config.yaml
num_hidden_layers: 11
hidden_size: 640
num_attention_heads: 5
num_key_value_heads: 5
head_dim: 128
intermediate_size: 2560
vocab_size: 8192
hidden_act: "swiglu"
norm: "rmsnorm"
norm_place: "pre"
norm_eps: 1e-05
positions: "rope"
rope_theta: 10000.0
rope_fraction: 0.75
qk_norm: true
attn_scale: 0.0884
bias: "none"
tie_word_embeddings: false
parallel_block: false
init: "orth"
init_std_qkv: 0.0254
init_std_o: 0.0
init_std_up: 0.0254
init_std_down: 0.0
optimizer: "muon_variant"
learning_rate: 0.00242
lr_mult_qkv: 0.4
lr_mult_down: 2.0
beta1: 0.9
lr_head: 0.00496
warmup_steps: 0
schedule: "wsd"
decay_fraction: 0.345
decay_shape: "sqrt"
final_lr_fraction: 0.0
batch_tokens: 131072
max_seq_len: 1024
doc_mask: false
train_tokens: 618700000
max_steps: 4721
dataset: "wikipedia_en"
MLP neurons of a small language model. Each row is named by its layer, matrix (gate and up: input weights) and neuron, and shows model dimensions 80-143. Each number is 50 + 12 x the weight over its row's rms, rounded and kept within 0 to 99. A neuron's up and down rows have the sign that makes its largest values positive.
Before each neuron's rows, "fires on" lists the tokens most often at its 100 highest values on Wikipedia text that the model never trained on. A number after a token or word is its count.

fires on: "-" 22, " in" 17, "-p" 6, "\n" 5, " –" 5, "==" 4
L6.gate1905:34 59 59 78 31 71 36 35 69 41 65 28 56 75 56 72 38 44 49 42 47 47 41 54 45 47 53 50 52 63 40 54 56 34 56 59 53 17 38 53 50 54 42 59 39 52 47 52 66 54 44 73 58 67 52 24 54 60 53 49 50 29 65 42
L6.up1905:45 58 52 47 58 70 44 53 35 51 28 35 51 54 41 56 49 54 53 55 38 56 49 54 47 58 49 54 24 33 37 65 62 74 56 59 72 39 60 54 37 50 52 38 69 44 29 47 24 38 68 36 59 56 37 44 56 55 38 48 37 39 63 53

fires on: ".\n\n" 84, "\".\n\n" 6, ".\"\n\n" 4, ").\n\n" 4
L6.gate1021:38 42 38 51 64 50 54 46 71 61 34 38 72 38 45 34 52 41 64 71 50 64 61 62 70 44 52 44 69 43 38 47 63 39 55 55 74 63 65 48 30 31 40 25 40 71 54 57 59 39 32 71 42 37 45 32 56 54 67 52 45 62 51 83
L6.up1021:49 43 47 58 34 59 34 56 64 57 39 49 75 49 51 36 41 67 68 48 52 37 49 38 48 54 54 38 68 47 52 32 48 26 60 55 58 44 70 55 38 48 31 39 26 40 48 50 61 43 38 64 47 37 49 32 38 60 59 58 25 42 39 81

fires on: "," 47, ";" 18, " and" 16, "\n" 7, ")," 4
L6.gate1104:26 39 38 60 34 60 64 55 46 35 63 54 64 31 48 51 63 56 51 43 56 36 78 42 53 65 48 57 71 67 53 44 61 59 78 30 35 53 51 49 51 47 51 52 48 36 44 41 55 53 42 52 48 34 37 43 48 69 42 64 46 50 67 50
L6.up1104:72 72 20 47 49 52 52 42 42 25 76 51 46 50 61 59 60 43 41 43 44 54 41 39 41 48 24 65 47 52 30 43 37 48 68 57 44 25 59 39 47 49 38 67 57 55 74 51 49 39 61 34 43 56 36 54 50 66 50 57 50 28 47 59

fires on: "." 70, " were" 6, " is" 4
L6.gate2466:44 68 58 57 57 61 33 66 56 47 70 37 47 38 73 26 54 53 46 48 27 35 71 44 41 66 64 76 46 55 38 44 65 62 59 54 57 40 60 29 35 60 43 58 36 56 36 44 56 40 56 55 77 67 61 33 50 22 53 44 64 65 43 68
L6.up2466:46 56 49 52 45 48 56 73 36 63 52 59 47 44 63 44 48 43 52 50 50 49 67 56 49 42 53 31 41 50 37 38 79 25 59 52 55 46 79 48 47 28 46 64 42 49 57 43 49 57 39 36 59 55 53 51 43 58 46 46 58 55 61 58

fires on: " such" 36, " both" 16, " known" 7, " so" 7, "," 6, " except" 4
L6.gate1937:54 53 60 48 63 50 68 52 66 49 47 56 46 34 23 50 57 39 36 81 52 31 53 39 40 59 50 44 25 51 56 56 51 49 45 58 67 61 60 48 44 40 30 52 24 56 43 37 35 60 59 38 75 71 47 31 57 50 46 41 58 41 36 44
L6.up1937:65 28 58 61 63 56 45 37 41 36 54 37 52 74 45 49 54 49 55 47 30 52 52 45 55 41 74 56 48 60 42 40 61 48 36 48 45 48 63 55 36 60 44 62 54 45 41 52 44 37 22 53 77 52 38 50 61 53 51 78 33 46 69 28

fires on: "\n" 43, "om" 7, " States" 4
L6.gate832:42 70 41 55 47 55 78 46 39 49 57 28 55 64 37 49 62 31 53 58 50 30 64 40 46 70 30 58 61 38 50 50 39 30 50 34 72 26 40 53 59 30 52 49 54 47 32 48 53 76 53 55 69 56 68 58 45 61 59 46 52 42 34 58
L6.up832:49 62 61 43 32 49 59 36 48 48 56 43 57 47 59 52 63 78 68 51 46 55 54 60 35 56 47 67 30 51 53 40 41 62 60 60 57 26 57 64 72 33 75 51 40 62 37 39 55 36 33 36 80 48 61 41 36 60 51 33 36 45 61 51

fires on: " the" 55, " that" 8, "," 4
L6.gate1856:63 46 26 64 40 33 67 44 65 44 72 68 45 64 43 37 52 37 38 63 63 65 38 29 53 23 61 55 34 59 44 43 33 47 37 23 54 42 46 47 37 61 25 56 59 58 46 49 60 42 69 43 65 61 61 77 59 31 78 65 58 60 38 82
L6.up1856:55 75 56 49 54 57 54 47 35 38 47 46 54 54 48 42 39 35 39 64 57 44 35 52 45 34 26 72 49 43 54 48 56 37 44 69 65 54 34 43 76 33 46 58 49 54 44 54 33 40 56 15 46 55 46 64 55 57 55 47 18 26 48 53

fires on: ")" 29, "," 24, "\"" 11, "\"," 7, ")," 5
L6.gate149:38 64 32 61 64 22 62 52 47 71 34 49 28 30 44 50 32 45 58 55 44 37 55 37 54 49 46 48 49 71 61 52 62 42 45 33 60 53 63 19 42 52 51 60 31 51 54 71 36 18 33 52 66 63 55 41 38 41 74 57 43 63 42 35
L6.up149:34 42 46 36 60 53 58 54 69 55 45 42 37 50 36 78 62 40 59 44 39 74 59 53 67 61 49 55 55 76 53 40 43 62 37 71 61 38 69 31 62 59 57 52 53 56 33 42 41 60 53 25 54 59 29 50 56 43 70 49 39 35 47 40

fires on: ".\n\n" 70, "," 5, ".\n" 4
L6.gate630:33 70 50 56 40 34 56 55 61 33 42 65 51 55 55 38 50 27 76 52 53 35 37 56 35 63 49 51 48 58 64 43 74 42 74 62 53 60 58 47 41 36 41 71 35 65 49 49 40 61 45 51 59 44 34 46 43 40 65 53 33 66 51 46
L6.up630:41 47 42 46 46 36 37 59 60 46 57 41 55 59 61 29 41 33 61 33 33 51 36 84 43 64 71 52 56 57 52 27 60 42 60 56 66 67 70 50 31 39 47 34 46 71 61 48 52 58 50 50 70 47 44 47 27 56 47 63 20 60 22 49

fires on: "M" 53, "m" 23, "om" 6, "im" 5, "em" 4
L6.gate1084:62 28 51 42 57 50 62 31 75 46 61 30 37 48 47 30 51 24 52 60 62 48 47 53 61 33 36 38 62 67 39 39 56 44 62 55 59 49 34 48 44 47 70 48 47 45 45 48 42 65 42 64 52 25 79 54 44 60 52 53 56 53 56 41
L6.up1084:47 33 66 41 60 42 47 54 63 49 70 40 55 40 59 52 44 44 55 62 46 41 65 62 19 33 28 65 37 55 44 35 56 82 56 58 42 58 68 62 47 51 43 40 57 54 51 54 49 40 28 37 49 29 49 62 45 44 43 39 44 58 33 35

fires on: " the" 21, "2" 7, " (" 7, ":" 6, "}" 5, " mi" 4
L6.gate687:60 48 40 52 45 46 52 37 49 52 42 45 42 47 48 51 50 40 49 52 51 42 41 62 55 74 42 48 31 45 30 46 68 48 50 47 63 30 52 23 36 38 55 27 58 37 58 36 52 64 62 62 44 54 61 54 56 46 49 59 71 45 31 62
L6.up687:51 45 45 36 29 53 35 48 56 41 41 46 52 63 50 59 32 44 57 64 48 42 42 39 50 68 40 63 27 44 52 29 56 47 53 40 44 37 40 60 60 39 57 53 33 30 66 40 54 53 73 44 52 50 27 67 43 61 34 70 44 38 59 44

fires on: "," 52, " (" 15, ":" 6, " -" 4
L6.gate75:41 46 61 47 49 54 46 50 57 54 45 53 29 47 65 54 62 47 42 45 58 52 46 55 38 38 42 74 63 64 59 44 65 42 61 59 31 55 60 44 49 42 26 66 47 41 47 28 38 51 44 72 63 33 31 52 55 69 67 45 45 46 43 35
L6.up75:36 62 79 47 66 33 51 48 63 37 40 66 57 43 59 50 67 70 48 46 54 40 35 53 49 58 47 58 43 57 43 53 61 57 49 40 51 50 59 61 31 63 45 53 58 57 44 51 29 44 49 50 56 41 25 55 42 62 57 51 52 35 44 61

fires on: "," 23, "\"" 13, "cia" 8, ")" 6, "mer" 4
L6.gate2482:51 58 31 39 72 50 44 50 40 50 48 49 34 56 22 71 60 61 55 48 17 56 68 52 54 39 60 57 39 68 53 53 62 50 58 49 64 47 52 33 33 75 40 57 56 47 34 55 31 34 72 65 66 48 54 39 56 30 48 67 60 64 53 56
L6.up2482:59 60 36 47 74 58 52 53 32 41 33 57 61 56 53 45 52 36 26 49 56 33 58 62 52 29 57 74 49 51 28 54 57 59 75 56 46 57 44 29 57 64 32 56 63 44 28 71 24 36 57 64 59 40 52 41 69 39 52 65 49 37 55 53

fires on: "," 59, " |\n" 23, " |" 5
L6.gate2528:23 39 54 69 47 68 68 57 40 45 29 60 32 53 72 26 31 36 48 49 52 38 54 37 35 71 41 54 38 40 51 75 59 67 37 39 57 30 64 57 58 59 45 54 59 24 50 45 37 54 31 48 58 46 39 57 58 53 51 58 43 55 51 45
L6.up2528:53 76 35 45 56 61 47 48 50 43 48 64 57 52 47 65 37 29 47 47 32 85 56 45 50 63 44 80 50 64 57 53 37 36 49 42 64 51 61 73 57 35 74 38 55 59 49 70 69 72 42 54 43 59 48 43 59 37 67 67 28 34 54 55

fires on: "om" 19, "er" 12, "im" 8, "ed" 7, "y" 7, "ation" 7
L6.gate399:32 53 57 59 56 42 50 44 53 50 60 72 52 64 39 56 61 35 52 46 58 30 52 34 49 65 40 56 47 45 81 49 65 37 68 39 60 53 55 32 56 53 72 74 58 58 42 43 54 69 43 68 37 61 70 56 38 55 32 54 57 35 55 48
L6.up399:52 43 24 67 57 47 44 60 28 47 48 63 55 47 55 42 42 76 54 26 39 49 61 47 63 45 27 70 53 47 78 39 51 24 57 68 49 34 66 61 69 41 57 39 45 56 56 61 77 47 46 33 30 49 31 69 55 48 69 46 48 43 79 58

fires on: " the" 21, "." 15, " of" 8, " &" 7
L6.gate2044:45 35 27 44 50 42 58 63 72 44 72 53 77 42 66 62 56 55 62 49 43 33 26 18 23 47 28 45 40 66 56 58 35 45 54 43 43 46 47 71 62 50 55 51 49 55 57 48 37 42 49 38 52 59 46 63 60 49 57 40 55 77 40 58
L6.up2044:48 61 59 47 32 54 42 56 45 61 62 57 70 64 52 52 47 31 44 40 29 25 40 60 60 32 46 58 71 59 44 62 40 73 53 36 46 40 58 78 65 49 56 48 54 62 56 25 31 47 55 55 56 44 75 42 43 27 50 33 64 35 50 77

fires on: " that" 33, " he" 8, " was" 5, " were" 5
L6.gate2424:52 52 52 43 65 50 65 50 47 44 57 68 38 66 40 72 62 46 51 60 37 63 39 69 46 55 51 74 35 55 30 63 44 71 63 49 56 41 47 56 45 60 45 57 40 44 53 44 31 54 60 38 33 52 72 50 39 43 39 43 61 40 53 50
L6.up2424:48 65 68 55 38 39 51 59 46 45 55 53 63 49 59 57 41 49 64 55 53 74 46 32 49 42 33 80 49 52 28 59 67 35 56 48 59 54 55 40 51 61 62 40 68 53 30 51 42 63 58 31 33 38 72 58 31 63 53 43 45 42 33 54

fires on: "." 74, ".\"" 14, ")." 6, "\"." 4
L6.gate1610:35 42 49 47 61 46 64 48 54 31 65 40 64 54 39 53 42 64 39 53 48 48 40 57 50 46 44 58 63 56 57 58 35 43 58 69 59 46 77 22 52 66 42 38 44 53 49 57 79 25 40 57 44 31 35 20 66 45 67 42 57 47 71 53
L6.up1610:54 48 38 42 41 48 57 41 59 39 39 70 52 44 45 58 42 50 36 41 73 38 58 51 56 37 51 73 54 51 49 30 59 60 65 54 48 41 40 56 75 49 52 64 49 51 38 49 40 41 55 55 55 70 71 47 47 59 53 48 47 53 59 69

fires on: "=" 25, "'s" 15, " the" 11, "==" 9, "The" 6, "|" 6
L6.gate1351:28 64 38 59 61 52 53 51 52 59 58 37 44 40 54 56 39 46 39 60 39 44 37 35 38 31 49 49 56 41 65 47 49 60 49 60 53 08 63 66 49 51 48 43 70 49 41 63 39 44 60 49 56 31 55 65 42 57 56 59 49 36 59 51
L6.up1351:46 63 49 86 50 54 30 58 40 58 42 55 49 57 55 37 33 37 52 49 62 52 53 59 57 55 46 61 54 52 41 70 52 52 56 46 66 40 34 51 74 42 45 41 71 50 66 48 59 58 54 45 58 42 45 58 35 48 46 36 65 26 30 66

fires on: ")" 61, "." 16, ")." 4
L6.gate790:76 69 53 56 43 84 86 54 66 49 37 44 20 37 67 59 57 57 42 40 31 53 54 47 50 55 54 55 43 42 44 58 57 66 51 59 51 31 34 58 49 56 44 59 52 31 52 57 53 45 57 52 56 62 58 40 49 41 39 58 41 52 26 51
L6.up790:40 33 39 57 46 51 56 64 57 82 70 45 46 46 59 57 59 50 53 38 74 47 42 44 59 45 74 34 54 49 66 46 42 60 32 61 28 68 61 59 62 49 59 49 68 42 68 35 50 53 53 48 42 34 66 37 72 50 65 46 75 15 38 56

fires on: "," 99
L6.gate241:37 52 55 47 49 36 67 59 51 46 63 62 50 40 75 49 78 44 65 53 57 59 61 23 45 45 56 71 48 57 70 60 49 44 65 70 46 48 70 51 58 46 52 63 52 81 41 35 46 49 38 34 70 59 78 38 43 54 66 57 68 42 33 45
L6.up241:32 49 59 50 44 53 47 55 55 28 65 61 44 63 63 35 40 38 74 46 52 43 39 43 31 51 48 70 42 45 54 41 43 56 41 35 49 49 62 31 44 53 43 48 60 70 47 28 45 45 35 58 56 61 33 58 61 65 40 35 72 52 54 45